config.toml
num_hidden_layers = 17
hidden_size = 224
num_attention_heads = 7
num_key_value_heads = 7
head_dim = 32
intermediate_size = 576
vocab_size = 6480
hidden_act = "geglu"
norm = "rmsnorm"
norm_place = "pre"
norm_eps = 1e-05
positions = "rope"
rope_theta = 19400.0
rope_fraction = 1.0
qk_norm = false
attn_scale = 0.177
bias = "qkv"
tie_word_embeddings = true
parallel_block = false
init = "uniform"
init_std_qkv = 0.0334
init_std_o = 0.00572
init_std_up = 0.0334
init_std_down = 0.00572
optimizer = "cautious_adamw"
learning_rate = 0.000839
lr_mult_o = 0.807
beta1 = 0.9
beta2 = 0.99
lr_head = 0.00532
max_grad_norm = 1.0
warmup_steps = 213
schedule = "wsd"
decay_fraction = 0.689
decay_shape = "pow"
final_lr_fraction = 0.1
batch_tokens = [16384, 32768, 65536]
max_seq_len = 256
doc_mask = true
train_tokens = 321600000
max_steps = 9923
dataset = "wikipedia_en"
MLP neurons of a small language model. Each row is named by its layer, matrix (gate and up: input weights; down: output weights) and neuron, and shows model dimensions 16-207. Each number is 128 + 32 x the weight over its row's rms, rounded and kept within 0 to 255. Numbers have three digits each. A neuron's up and down rows have the sign that makes its largest values positive.
After each neuron's rows, "fires before" lists the tokens most often just after its 100 highest values on Wikipedia text that the model never trained on. A number after a token or word is its count.

L6.gate539:097196209102120164163165110106106176138166095150142114097134132138162129112176078129133196153134099136124134121152127113092035102190173119154057099141114161117045091054116126112138090147135155147149138140142134143092121137149182149126116105112128171112120121134164110128165124106130113190131099165150137105136172163123132165125087146159123140115122151184189086093124136164098132094087137062148128129123127105100167100138096155051067157106124169110103084140090192157082163103104123201101164147126113137130172129147101051126116105209107160082149184092064128132142173098096116078
L6.up539:142130121165167122126199119164204138085145101065119157110141084112121089141141161112108110153105116134085127201112123170064091119097101093169122116151103164068123167086050164156092095131140210142069124110118136137132108153109152133162179135106131119131122104119103103196109197083130144122143122188129119158097113197139140133127139139052122117153095169093124130120153165119155109105137119100171056201133092097113154114122120096105189136128133153120121142118160100143061159106135072161160146106152083088125213138150156177185081142157123111116132127131098170101148108137096125245
L6.down539:062131182153122084161094125145137114147068100148116063059174181188089143112116117129137172117143188181138124101126117104210130144174207102130098119126066129140074148120129109164119138129143144130165174181115121129067119137147121096119118175152151143174154168122117159094095096088190095159175064051088112107133124153148119143119126114154148129092148127113089141131080127152105142165092116154076130111128167126085132128158145179138124142149125176121091150100147174089158087151151119147133150167139138127167142166134156076079133124159113119144134140121151127131089168119097066087
fires before: "\n" 44, "\n\n" 33, "0" 4

L5.gate128:125168103116127091173140114103125129059180216136153125099114091106182098093140073127119172112127093160110105095124076139138151160075141119101144139140115092152126166103119103101101150090133156162114101141170129134141060103134120160056112084140173055146107172128120153153167127140202113150144142137146085130117148118148099134177124150101098162113178131180101163135173124110103159153054127178096179115074143130117133175145132118136152115076164063146083120147090102105121138058206105159143189200125135104159139120134134174108075160199127129106092078118159153169135087094112167090
L5.up128:079120052147122157131072132078118093107132097132145155148083115047207093164130120113100103098130099081168118136131099143138158105162165131162139056101157117138087105199089119134128163150115152129136042120130144124069169169173205028137107140140140158137119086115136088145133129130168145084102129161129131098121172120116150081153125111115161127097125096158093168115136148157118149180115093114102126127068127091093012129159085104159127164176093146144120112169122139126152120173115120136176176118113152169147120122172151140155109125152126175178107156097125157136159134151094085091
L5.down128:142128130172126220123151148177078109145138113107177155106110155125073098094147090139126125098038133140120111121120157119088135121088131172072145101117063094114153199165114157211133153147091153201075122115105208132160116126115140140169118114175098131096125127092157132153195122142138144130114189138159164120181141168136119151157106139102085179122196071120057171132159178099146130159066107168143114148049109125125126117142094129138072162117160123165155143066132123122145187117134139107106066121075139176134128135136162131196124146180144138139112099104114138167152178108097153193
fires before: "6 " 19, "6" 17, "7" 16, "7 " 14, "5 " 9, "8" 8

L11.gate414:102139072117131192138131117114173174156067135113094101115144094123143128155121139050081158133132116085175132119133081108130144179190150130093109110140069124120097130055137131151115087137158110089184167057162147156100115093139099116134096127144151126134122118116135131186143135113108159114116091149126093129114126164070157161135069117118148142112119097171149135107113153099185191089112174178103120088102112113089136136144098163117115123159193169073149135173103176175126109124119103096115189183101144073108096133149150142120114038130124151085089182163128073098153095081088059173
L11.up414:125155160126128128160185156162123154142138123121103185095143114095122147222160169030118153188181172156140097163085114132126128159088155083080132116147105113125194144098087169178105098158059156136038135147098162108125154117073163074165122104064121078138185103156140102156133145158065085106140158127161115129164136119067147109137093103121162145136170073124157147137131130143130158099134120188145152136061117085168121143136163160055135116104136127099126139148122195110129078124118130160107198156142108112150156148172149107124111090127190121127093147108147142118106172142115110143
L11.down414:118136112191147207122160087125160119103131134198094118097131153153154111108128182119121067157116123068066125133148100077115138085139116123184147120195166185098047178117133159110159119096160069092172137116186105128100107129129131143113103181143195165137150133082118183156171094114132128152152071037138142119101131102171182137108128111118123119110115163157158126127174124109158139139099152129130190097158097179134169086125120158103148123109180166113133104170148089153111152148132134094121081081088154060081091129096145139110110075200139137121158089085134116116155076098100131053
fires before: "- " 40, "\n" 26, "\n\n" 10, ". " 8, "| " 4

L8.gate289:131175132166092093081182074108161131055141193104101125094140157172116131130121114135152141114112151125119141127065086103121099098070145121128136136148085104139078170101111127145123164159104139106115157103130122092129091145062095138122115115096140181148122100119151121161127152149066157151112122128135126110097154134094166039170130128093129143172203175114115250134186116146110163160129164088140094115133113113171164092163138159116102110147133186147124179125119120146160093090120187076141152145099059156198164085127128117129105128116118108163118096147189107140152157121191176135
L8.up289:090180089093126137176128121135193138063122075133149112123128093097168138133120116120100088104124021153098113164120161132109135087116106111200083133167096166151069095079155101148146157146091113166108101175181100088163121184153180114148125115074169123159168174180152080119127124136119130121129146144145089120191158234156125135184118144077167165153127143109112128144091116142093173166138117140091090159097126123170103083104135148138168144077144082132129127156092145132162112133147131136144123147139181152177087145072158117137159114106075210174149094157159136115155117128115170111
L8.down289:132172175117067132118165066131153134131140133127102193089148149159166084097127164143100162074062105088124150092141097137094109096173132063091128115117106023132148152169110129126133074109141203132154157065060146143115126131079081131129142164197094149149161085089155133166190113129153161200143166113138083135106172127094108118116114099182165114165176147154151133110194152117110109107136114112179092092095086085173114080140093137105155160111168112141146122152136125126200156083144103101118138121136098152160081091133089101192152126116148063152090132068173128123133087129096150127
fires before: "8 " 15, "9 " 12, "7 " 11, "8" 10, "7" 7

L6.gate380:156128155094092157155081149106084101177149175098107057049093086219117143141166153099154117148065104100125137151092113117167128099121138064126058188090135088182139131072103156137142115138126145190183175078115081139127120100173169162154094114103097159127108104154144145135144158137179117160170115175154105179088150111158190115129135088129110133103145161127127110111085146101147189091088111094138128142144126148140044130156080138193135121116106161159137109114172144149126100097145127125172081151092120139123170108122133125169108133160123104124150181070106099127108121093117162067
L6.up380:095143113061170120115136101136132053146082165127044132174120100089161128166119091152143099186077094119096127110150120152105110174092109098134147164105133103147171135103135186166167113117130184166173159161100111176191113088092112136184162215129113118089149067119143137116129130160103166153122136115147114135105107155120154141092097110141132155131118149191155144072128167175123069144158120117139115127142063182109150165134123090134136153191149095132173166181163094120178203139109119186165145124154117079070140131073154132148133138098188126144109198141104109150078129160126108128
L6.down380:070134168138139120107171111143152168072099093149092071094134114214116087161091118111145111145127166133119091074101091073076111135136137181144142141181084099138139165132085113116112144078192099136114128201163136101040117145134139122155127162114148165146123083121138152087068147094093132110140158090103126118124143125084100156226128158125111164131171162120093151142091113097130128121105165168157137149079163151137088129120160165161102130119121147099113150078121137098082100111117053083139106125121109164158053109129118088136086092091113102068164147119087121132155165135074103110
fires before: "\n" 71, "==" 9, ")" 4, "\n\n" 4

L5.gate251:108154158089156115165100127106058106147143142107126089171103179150148083115131119140146192101140059147153133097106119167142127089150065142106146156169080117160123071154101099095056144116130130154114064090155145129106094092090160095122196165121106127129137104110159168125113093130166156109110140156155108062180134132189138082115082085142148077069145143180165095116101186170177168180182196116157114136130143152077152081168100142204099094133147102135138159115140121165185163134124121122170149119068104103143187127108173122094126142136228115105163111179128138115137085157144142162
L5.up251:103094149148145115143151116150089194098091158142215181103097124166111116123152123136135099094110108138128114130148124165141082105112087146135123185135154113180113096096159136124173132111129113174111141134135158185067102144079121107129131115194170095128157084211115086174115080149138196139114110172147073163122149110125168109178117073210131109078193109117131178145149162161150110096129085148046166131103104156124136145105079132134157127126132135145120114125150095184108125097143155123105074093125143135140176187144146190089125178153148114060084119108147077120154103148122115180
L5.down251:146096118114098148060126144109096165091142084085117081106147126099154097098108132150105158135197127084151103155093114148173144121122122075094122126134104131125116097187140146076135139116092108102183157085111127072186146175179103174197091098116121104111143189109132133154023151132181135085161123122137139109150137111154145166152042154088132113149111169068160133172060046167111157149121167151189126125158108130154169120119132167145128140136106117120112172064136176087149153127108130112100120134145065056089138061121112088176146089108123130155123155125134137092122152152172100130
fires before: "; " 39, ", " 18, ") " 16, ". " 12, ": " 4

L7.gate47:149166126152081162133160123133096119137191135145130136128147113172131136143155095141141105169098117159083147188131126143141169186121112166122054140101121114127090120148082180109115197048202141127082155171110115112132135059076108141092175188125075135124088100167168150114128082049112158103117130144095095114080145145115119137142151105070110164161174117125128125141147067124096130122152140195143104146099143162111134152152164110115198150113120123147131146137157125089111110105145121121175153179102104122157198140106163069151179078146136062131103153148162074185199139173088185117
L7.up47:173121141145125204138175139109100104069130102172117074093120057139143101150162114097156125157133172121084113155136113093148161142085173143147103101170141124081076125075146168080135047139159096130171157140077185115127115066139139107129147127130091174108130141153112130099120160091087067191156183190122128076125219116117186125165117157140083139157096139155123099137137197115149083158100129117164106120141090077126151115165162112127090129098089137129103166058130155133184141111093122153185160167167060153144172124089114102101133073112132091138123078158067136170167098119167136153
L7.down47:140158121173142136232102113153159158134145131164187107121178169171109131114157095090160140184166153121095072124121103134112146127141133109123145103137080155145115138134118092125115155018167113134117165129168133135103147099124146145091109162113119134201141102162148148139037067107148107111193127170095075112097122070159115107127209116106172092059146117117095142238133132162122108121111131159097138112136160126092095171083162160111126137152123148136129092111146157067136134077154101101130085121153112143168162137144126090119107092146104097160132140033137131114145093180075114138
fires before: "\n" 76, "\n\n" 10

L9.gate546:092170070140190144131139142137150136116104183153121115104104097207161130100162130074156142113138070107137134123086165123088178125034136145118130147134123114127110158083118177146152126112098164088132135108167140141124078090119073134097161147114097133134078079147090098121189107111147125125149133121170132049138178201136167111140061123089122171157120118092134135129114155116094135161075166148140148157157093083144137113131156086173157163105095158111130097179082155121153085161154150154204104161165148130181104183103124114151180137156134124142050120041162142141106112146134160169
L9.up546:071127090107123148175128104213196127081129168083141130177075100157139061117139072088134155117072093132098147137127143108113079207217110130161093101169122130150135159110152123100098177170109096099073158110127152091127115149111121091120157146119154125150173110122133118155131172115113161191141149122126112094098155087101157136100076155160191126140150114113061120136137108159116116142154104112108123176116087115081062132114130113079184135109110104124155132120146119129180194126141097121139187078155104114140061132160139097148115092106122146130149153150196092127047146055135120120
L9.down546:095047106202144127146125096167148116150123121133109114128097124104167170147119150117119078091147103176141149126125190134132150082123139135143201085153096126129137138083169168109140070110121146157122069128108173082111115088132176123088174127167084125125079077101098136114050120044120141133145148122106111136154185121140116090138092130158156140104170167110137169061109157153165108117127115128091117160081095084131180136069104196132163111065136185128124121091095120117210114146073131152127135133102096123144130131158149090106141130143155167119138112111082144178126182129168117075
fires before: "8" 11, "6" 9, "9" 8, "7" 8, "1" 8, "1 " 7

L8.gate13:132158080178038124141185131086155123104178126074105124183084082135180101126123177105101121133088060148169104105098126152148135109129152164173115141146167146120122133067140139152135138119090077160116140116115149086143139082138137127119189146148132178126097143133114088131152150147109082144135091123110109133135198157138175101182052165092119163105156103178143126103089092122085122136133111203166122132084107181110138172190143140053137192130145080111160210142101132142145123062124124132154128136156111082137106137106130092190172098166134133176095097099147125139064173107171115121
L8.up13:140151104142131147182145157117143103137144157076122144185096130086129116134161155117114129105118128139082106089121088166151164113178125132140091147131148091151130152121164117174118101164089115159148111154111118143127125102120116105193147109149139156147115146164186131136146100146130122075123120168146084099158186137013093076238134147105132150136164115081152193120129121103157148155063098152182167138104130162181075110088127111139120116105124122156116179157091187119094103155152120142134178193155184079157090137095173114160071101192139143188095058063113174165150172127151122202
L8.down13:072146089199109147068105141150137141091154152148127137106114158120128121093055198144101113194121084134175078156094155123164146124126135135143123089095142139159139117094157147192125141128108050098106084114088134111150140121130102097100140177130119183154146175114144115124165071139090115162152138118130179149094188111120133112081132130202185102127126031125171084150133161089081127108145126144172115120102187130141169128113093128125142119052089186114128205158158132111140096144094143143152042102117160110153104157134134097126158119163162133122103150091096155098136117145137089053
fires before: "8" 20, "7" 13, "9" 12, "8 " 11, "9 " 10, "7 " 10

L11.gate383:135143082135117134184157117121176102118137133126104154138117069117099086072125140115126155149106159129116112188180122129071104089143191068135169136108102095141051124083143106150133160177122137129136082161114137109152039116151187156123140159079091140167094133169168155100138064057122096148131134175112138131129136146142170161158108100113131203130184191080162179127165127150123097154103116168159108088107110145086160161126137148105125115191133142046169040131136151161097115063144073153109127104116129109105124164139136150126116120174124125151163095123108117125160051111114106167
L11.up383:076146117123052164177171128139188123114114095145130134103142047063136136136161135122165141151126201119134081156136071124107080144099203060115160117097129131152136101145088122160165168144127084112156104079061132114155121179118092173152096133089130158152196126191074113127100091105094106192125168118119109121125115130118115092161150088081123157152171110117075135157153161160145106102068100102149086078115131112157179069129136167120119099106122154117151068114158133157175094094106169115101169126123092100163134109104117144117053107128130158124120136149116122117105103081071180113
L11.down383:070107120107163189117164123107117107110120118159122142139120116136132149156091137138176203143141174133131103126103119118124182190158138118140138121142125107084129104132107139147101140098188125157113167124147099118076114118182107100112142115127148124157131121175135173163086159165161123156129142159183069129119171113148139190118112143061142157144218120094137092178187141115166144097102132117134158171160135189058169086135169183121124153114146120182082185130111173117172162147147171090174099174126163131148080141070182133136162147128164162156118129025218145205110143160123144117
fires before: "\n" 43, "| " 9, "\n\n" 6, "medal " 5

L8.gate318:151101098149135158119080133151095164174121109103105057131081160188179094147136097186111136111113067146134164122112181093184107091143141162118143058145139129170084122156063166140130180106146112125178141109119149118113120079098176127079136139151088161129136117145214155111154174117174138118116057138101098109156106111169172108121078120152096136106114102133081139133135176121152144125178183136140076120133128192152108151116132164141139127077134173131115144140081090137121108100136146092186086184110151145097130158103207135123139138169130142141172054117177157089192175165170163123
L8.up318:143113131127102072130138072148160125067139112178136136122157156139104101103134168117142085096129100114094134091141124122164131111129152117156147103123134166166074169130097136141091150170141173043057155131105097131113117120224188148117113170144061126126147136103146109109109106114159157143150122070151205110155107148136102125144124090114067133116160113142226145166114117129173093132075123101151119071110126174181127159120231138116134143135171139180107150135151204087155121152160143111121140168027116106141157111101100116099152114191127150113073041136127137111135135169089114138
L8.down318:148171159120101096089122111106124087127163124184137156081111130074135119106097189110121150138125151110116115088104056113135115162120091180123137113090109095062114126131148165035117091093155119123127099147162167121133178178173110113130150102159141110069140153142094161145048188146152109119102125115097091117103128100127087074127039156136142148105163130091017150145050119149142112114082106125119164132101150130152138108166156136115146177019140125134098108083171175163119156082107126176149142057172134063145171119134111115133103122099112141061097135115095136084130179092191123168
fires before: ", " 30, "–" 11, ")" 6, ". " 5, ":" 5

L5.gate558:132101140110134137141152193149126154150162106149073094169120173186149120123170078099140113154157168070112171100123093102157130114130121060180172116188157098108088089156115148129103140137102135099113134083162138013130160084081182117117196161150086123143167085152135117138172095086105128128148105134098113101148120131107135089123165099116129182101128085125130131108095083166162125112125135114119156117093098109130071105136072190116069174129071119106154199100105150139167083116104098115156103158127118123110123130149111136067177080178111140075096068134110122120174084101168148117
L5.up558:105161104085115127131093126116125111110116104091141199104142086173118086146102132163182111138119167104161126115082177121111134062129126099129182133125115126137089049133104154099105099149143124147117161156138184105051113094148074093122153088134172115121127079201139127139082147135136140186156095073119067149171123114123080143108111162203142132152096097152150121106096117103143115123159159112102072091100110128104147086191114109149151174052185160185127150154106143170146100143096154111117172096128093137151177108069159115109196190175175135089106108077154136088127089177136101123
L5.down558:151152143103140151082107099152157135131120112179097048175110140090095129106110093092117135089100079139117156128148176090185070086148133066123097129128070101163137159141190107109147126090118125105155184112115054193168112141088144129184080072101104134143145092170137116144069161149176152138162093088110188123131092142122152107157069087096055088105156141098130123103156112230160194135113069172168131190160156107170140106165117142131114110106146121109147169092103137057140137122064194121110076196109102103125122100107113140137134055152142087142129105127142117174120144126117108101
fires before: ", " 75, ". " 11, "–" 5

L5.gate438:208173166145094169140151098110116138149135127161068120110119085177137170123128059165111110090097070126098171110128120117160133118115128079140080110094146149180109090096126166105115114158158173166094133170118155103193111117079139133137166160075072135074129110157184137129105172151124141082083169179119098044079168105114163127118158152136132125107117165143142096129164142114112124201143189106195076141136114112165142098177100103133107177105140151132128112080148141167110114071086108165141173168103082081123179114117196122139124116116145123115132144115102071185113098099076136093
L5.up438:163164172085096128133211122134083155120097141146071132132144120149122131148173106133134146145110126118075136134159093133167124150078105105165079118134136140126163132104085194116110161085109191167144133145123167140138111110190158137144200172121115134168122116126139163078141109122127141111145104161129101071095196080097179162111138100119081141161061127155152083103124151172102083159112119078207100142141114168145132155173137096113154163119142070184148112133153134158110122087118146161175190144121068093076145113103189095139158123114160062097152123171078114146122160136139118141
L5.down438:079185091177146129169109117135178138119148124151138132076210153171103120155126116119186142166144121149095035103127088090199122112118133121098125135133113116123126145141090117149143132056170119131139155169165095137070162062126129144105125133115147157165121118178135155115022118094143107131143124122099029152082125135072152073173149121122129117108149113100152134196139107162114123114085137144119143144115154131116139157127154143115165120197132160116115131078104147106111125107157151029108094141135114128154135141106101088104103113168144108100124115003119110128162135162062078151
fires before: "\n" 78, "\n\n" 10, "\n    " 7

L6.gate467:129071146112145139175138152101129094166092167125152151118108096121114130160174121071131072087177119088146166110162180169150081107144028109138145140141094147183103080127153119155134164074136115141114092118102105063143143115103144088164108222139152103051085117119148167167100107146091121112150105153134145168114153079129122144121102112184134188090103112081165138159115155129082124099156159106103119152080142127122110165125100164091113168150118144119175116149149198169160135087094146017166161116131069099172175109112111085141186096137168127087159085139130057086092077158158134130
L6.up467:101105089110095167147180110105124157143115166140125105152113120168147169156142171055159105096159103121140167107114123093143081087155154084143161204090126151152124067126128124150091103133102152176084078105144148165091129080116098146135130186094144125175088097129165157088098082179126108138153092149133120110137157090163171131153080167207120100147131066117139104072091148110109103104166201158092135153139101127135122106151129136172120172112124094100154116177122150184152120098113130123083118098106125111110168121150136166078183133112177060143130090124132118123112072099161161125
L6.down467:149144099138129130105118160158138131109102062125146147114167154115114094107119176147092157100155144131088128144183172173203106108140119116078138080169136140134132190184119126138150151086163110099133170134138104158146131138118121119189089108198112052109141140145129185188011084127113151146190111093105128147148112107133108134113029128103103133161159164080152142125107111179093137109085154139109138143128148114162126126152166117075110066174119104192165138076097161087124140148081124082155138103101046097118162108125135057119096099107091150146076112108090107107181183166137080103
fires before: "–" 48, "," 11, "." 10, "; " 7, ". " 6, "-" 4

L3.gate151:123156078127102161118072121162107114099120108084163102121183156118145065162076142159154121108138115144156160139076133151120121101118146075119145189127111103089083168133103181179103144063164113108104148138148130083146104063116155155096128111146153134107082089203183106077156099132113114144128107097128119088152094118128185146163093083199096166097162138077150112115067100156174178148183204130108105146152132114146141125147088125159112185151106127175143123161161214085161112120165174069107086124189109107126125176125052137156146124153072088095133151141163106071108098134159142152
L3.up151:138113114126188173142128138133107145113159138106125066134097155179094110114160118195174141164189094068067221137125126177139096145149156128175105163178166120179114091087134144126171138121092148102170193102127119144161112121145164149119101150134168159085116131096132125111197063118161098102177125109103086099159148140142175170135100116104121130040149132124147076139071138129171186147109135138137102124120060113136080076146100174169154179136093179121126130135154139154139113109161076168104157151091071151103168170140177139144146125130144112126131173095090107131116119183152100129
L3.down151:122138147157109125101107094182091142086163073147107109130212129133125084101091101138109126128093160160115143134131103124156113097101109124068136119114162115117096101097157111066072182098135111071121151135091110171128165132168172090166109112124193190139088179145139144116030150112159097079077095078087105136114123155078105058127123067163160123085112124096174148153121138166103200162164141127143120145161074120127148115181094139126187146110182116135117167133147130123153131193101158075149118088123168157181146116116093176099122132120162103142094099116128159094148130124150103078
fires before: ", " 45, "." 12, ". " 8, ") " 7, "–" 7

L10.gate429:121108108108167106134149151026112059123145155124166115072098092127114122113154057093161152110107129186138142145126050121120162077153102120093132145122154140128098109134112099102146095143164171175154171117096139067072110121079106126106176160077101081125129109135141140115129120103083144155183174138159080121125171107097119097119128137089119112109126154155096068099153154117140111156086148137171139084058130104130140163198072135133160180128112110150165123125176115194053101121166179133098068150081144136150111104179130107175127122160167125120139098114157079118145071127104145167
L10.up429:138142134076187115168151186125148094096146159171072116068136082127150152128166116145191120118135143139127102097120085105164136076086115133172080141099113168136130123116148125116147140063127105172103178112105126130096143069147168193180170112096067151127133102135097162031165148181146064099155116112183035121121157101130141051147125116114136184148145095146161077156118099150139081111128148093125108123092083106147084137164135152166145092146109156163140082141136114220083115102091137104129088147077132068147088112194141124155140106117137107063108125175125115109150083171146125135
L10.down429:177152108135174129123127133096170137103132152201125148166148165130104141121116136110203150132118122182148097167111143097148057101142206097069203079162147203169154128094114048036158128120113102127093142131169127122095131146142100133161178131117145120097138110200115142145101139162099160162158128156109122120142146107144133107097085145092123137123149133111159147206125126165191119128135141128086103124149166162111128083098130156094195078185125147101099205093100147124103097194149183129166187118143098171165078140111127129098153057144111128145116152138053139155099130100061148188
fires before: "\n" 55, "sion " 6, "sion" 5

L5.gate199:084099167068152175138145091097104109126115162172084138129095098170149123129125174148142152125128136065174191140086134152146116131111118074188168129121139127156075090163103148132132121121124126156175117113219151118153189151173155123098143132165070116174186112155127113075135113144107127160136212125122070114143141164103104168098061143159121144132141129077150148134170144124042110118094128131070156122179080182133129108090119132122118158124100072118142072139154191188149157134128136094124152092073059100123120138179162133093171115117073131112151113120083078103105095116163142143
L5.up199:109129106190116127142146147133129136126133189074190152132075148093140136112112090117138136063173132089105193123118160124172165117077126122103181089170117128121139117178085154110083120077183136186111087171162110124089103077060077175082130156093146127133134083142127160155111145168096138150113135116086123144153162071128176076124123124134089136104143068089134154152115140093139072113185157150132180101201088129137219107129169129073126112159149113128096158085108082108178139143177192112137097090210118091122160141099090159085157144159155105159111144172169129064098096092144177152
L5.down199:217089140060105176080126162117103162097144107151078135129188153138086158102155131162148146123144131131098119134177175139195106119139160091120086087126112169144164160142163138131153141089111104122134156145099104142151149136179161067190099074151093081169160170106108110152069117076145129118121148119164148103111154129110126160157185150122152121172107100131133108104146100168110163157105084154097110156044159114171133155157081141120090096139126096159132132084131116106101131164067115132055118140107082082090162059177154067135131112088160155090119085091051136131144156135120082104
fires before: "." 21, "; " 16, ") " 8, "," 7, "} " 6, ")" 5

L9.gate128:119138114113151108136171139135117109132115092094162135140118136154172106037188139112127141124128142158122129164083107118119147138122118044071123119116092165155133066156094129138149142095165165139082169108141099137156106106137116095099142140062129122082153201153184063100150114120151097161196148170154134135172091134129099108181126125100162135112156117115177122132142127148114096121083120113162069160128065084149170187148191159121120107118131069116122088121162170155081146060175071107136127177140096091113144080123101060172186131155124135086106125099100073166087088116055154140
L9.up128:093140111133102100106145103127149084157086178132079073075114138193172193167112137138116136093191157148129132118144117127118146122030124084068068058053124144155160126082103080161195077120163146190052117140130123128160129091119158149172153119155158101099142144131125154163101122144126142147107106118167113118107174137137117130131168146162083104089122136203167171145164105148124094124118127114156094123134084133108199108211112141176148141111101158139118129135089086136097088117127158064108106069118102126104181158124100138158071126126195145164111166149117085108095114087128099187
L9.down128:122177083152150130139121171178097145172138161146164118098178158137111098148139128102149107153081098143066071096171124084152086136150115123132145150186129126119079125165159143104177127120151113129192146174153145103090124144099083129110116176132184107124042057142160137141139091128175154132151172123153108095091152153108135120129085155082170123081155046081104106164154134164138123039144135117136108091145111146134114118072137172096146117137155160124080199118045146129150146091168149109134131125160107150124107163187090172133166128083118071143100110134152115118120157182129156056
fires before: "\n" 81, "\n\n" 18

L11.gate575:105180092151123112129155101091124128115162136173072128110114115103154092133091108127151091130140030129200107180096092156187096132147105164162130126130140116166166089121155118129099164130107148171122143151115179109175143126136094103182184198115056146145111129127146092129164135112145102161130132129103097124147153178106134143208134097134174113094122098106067127101102142171110099116179157222183133093091134163140138109116117124126114187146118159110171155169127106131139083130104133107142120131102150162174138151170116048115148053141080192149114095139108165156158110063168153046
L11.up575:047163039135132151114111102052138100087147120063132126132117107104169137126104124107134128165122136124174131134132128111167130126128115162171104173199140158091151136109172139166106147107108097176084150069135157134116141105083151122138182150113131149083154121125156108120119093169125118151150102105179120114145167209104153104143081090107131113105190152133145095123102142174167109157177110153161175165071134102116139125129126127059112134131172145112164158121150177179152097161144140146149117119156095087189092083119124085095148055135099202086118187103151147181093115093193118099
L11.down575:113111132094134114107122102112105145112149130169109138088172163143130104158130143139144155148107110103137116182097073189181148173074154107132137127148159136081165132159130145118165144139135120127178145143132119129104122179111160152167091207118106119095118072118136102119161118041167127164157147062080033126108045164114128149147116107097105122158126118120142158162096203151124181143190087150094135129132177064159166141137145133100119125149131142166162162089128083155102129113101150135062156118170110096144165114123076100151172103134077064125106135169092073096113085158089152106
fires before: "9" 31, "8" 19, "9 " 14, "8 " 10, "10 " 7, "10" 4

L9.gate331:141137126112120087179123153073038106200109153106213098139172116108145118124158154063158133138124061129202117139168145169170165101124161182127134166106091155084157104155145142106097094109157133124149075102093129103122145114126095061172128136157113087153157081153133101144178049125119130111210138161158146112136115148153186113148110076161087161084120159093120164134140074122094074076131180126075158093154116174121137127144130184083132137088121100142126104144116117152156108118149122135171090090066098154106118111168154113152116092111140069149131077106092104054167114150103182125
L9.up331:097085158153122190152142079103121134112149136091083141139177106126107086095194143081106168080177102130120115165120173153181067113155184126127138100146094147183078137199146069137092134150130181125092152127175050127082208129136134119127132181166104121141139071080183171153113072147072115111083141125106176161158098100140131093105107106171136108163111130071122130080113065093155172161167149147102167115152158150149174162152136116066139159121181093134131139154115144085212129112156126115161118120112111116095142147091147170077120097112148134150156083088210087164101091156144137096
L9.down331:161112115098077123100122133130155142100168097138100145095148112129078094136096215138119145093114107102070115131082127135205126116106168095196086120090149153130157165129145112091109093119212126127149154155084039132143159160149154083155117081179128115118119062117150127159113158069115151136123099097110145080125136105126102132110127145109144141159138136101174078161124120132160148145097122184166152138102130073151170127153116119144088126179150168169130193107081149060109095118112140175127111130135009095093186108149143131127085113097107147089096129113107096181208146124137144168
fires before: "," 24, "." 17, "nd " 7, "–" 7, ". " 4, "; " 4

L5.gate274:111197154168111131121119094172042192092148098083128123158099138111124076103100116171139066082119115091064115112069074172064106132117132135106138186162161160145115092129142080118143129121130139148063133095116151136119076114136140135162199099110125107115126114123155113127211096187086178148142108136093151108210120164101167146125132128166122128123139104130138147092069082099132121118129120090070110186126119144132062138162089162144165100131123160078114116107127108099122116097091179216171104116117156106137136143167153142135170148142135171075112089143113087100160076163136138201
L5.up274:107090138180091141172123141165112077200105127129160079122140019083119118121133110161162109130143103108166133110100136138092166143144108113058133089108121104119149131135171098148119175120170127150168117137162086036088146116151052137099105161117131080169150093138103123175053142096098156148155223122147106170091063144129128123124115196128163140145146118077165095153103132153098125074103106121120125077111126175074048147146113129113114141101119123183118157158120062183066105123162169149080164081098178142159157163155132110136132142166144109110160119132159143155113113079172134119
L5.down274:091157077146097164155120164151162161113151134114119147168106185158109122117137177113115117142097125132100135152176117094132132157107123136242142190157190162091073108133136126137105083187151119132112150110161117128144115140116143100199112091132140119117145170153150142117198124175109133088150108128102163087145170077065134123122164108163110137125154088180123126117124077089147180140130093154166149162127161100130165143107128139124181139130128139117133134107149192112124160128068112140184032148145095122070148135152134122110127172100126138132116073085116126131149123184174135182
fires before: ", " 19, ". " 10, "." 7, "in " 6, "to " 6, "at " 4

L3.gate170:098093212176121108139092119134108123120164121108141122141103124170105123113103196170185181137140106099147118142078113146068125149114125142102143141150113150167088128092138090138151196102103164139140129104128111100097102123101191127196156196142120144111092136147136152144155161136137123071103123110084105139116127133149190079105122024120135083145132153152100127113025135114216106183154176132111123146172167168118093124182048168140190076125117128159105122127127138132174101140200172090138102146121103110106136136120164134172200151152156110101097140144071132097080130168093114195
L3.up170:182138064133139181129115119116141169096140141084151081170168188156095148092144136153180164154198106181133137116107171116128196134078139123112147099157171117083102116126123162173143177132048106104117134085129157116121122150178123190132122163150093138134077135070144091130115134127103110140140171127165144135184156166127184146119108156121137119107165139108113047126024077201111090118084190112196140129179124085122162129159181105141117166120098139135140170206159105111163086110153149072187129099167150150114159127163090142137122141108120127156153138142153158114119146138187063149
L3.down170:138197146165092116108111140168137046173145126064100186123129111139088181135112139119100114180130148101162139113186101121104121117158085165140107156093134147124139069160150129117132120103116144129107146157159141119131169127112196163125168113162199171128113136128147133159172143145159113132136174098074121108122084109104103105116175062130121100161072129113124131069198155114118066116181139160185150134070151185118131111165106171097154113132189126151139146107168181100107161113196090161068137048124089132129116083078162089111180178120093111118108088150114114168128108135141187120
fires before: ", " 20, "s " 11, "s" 10, "–" 9, "to " 6, ") " 6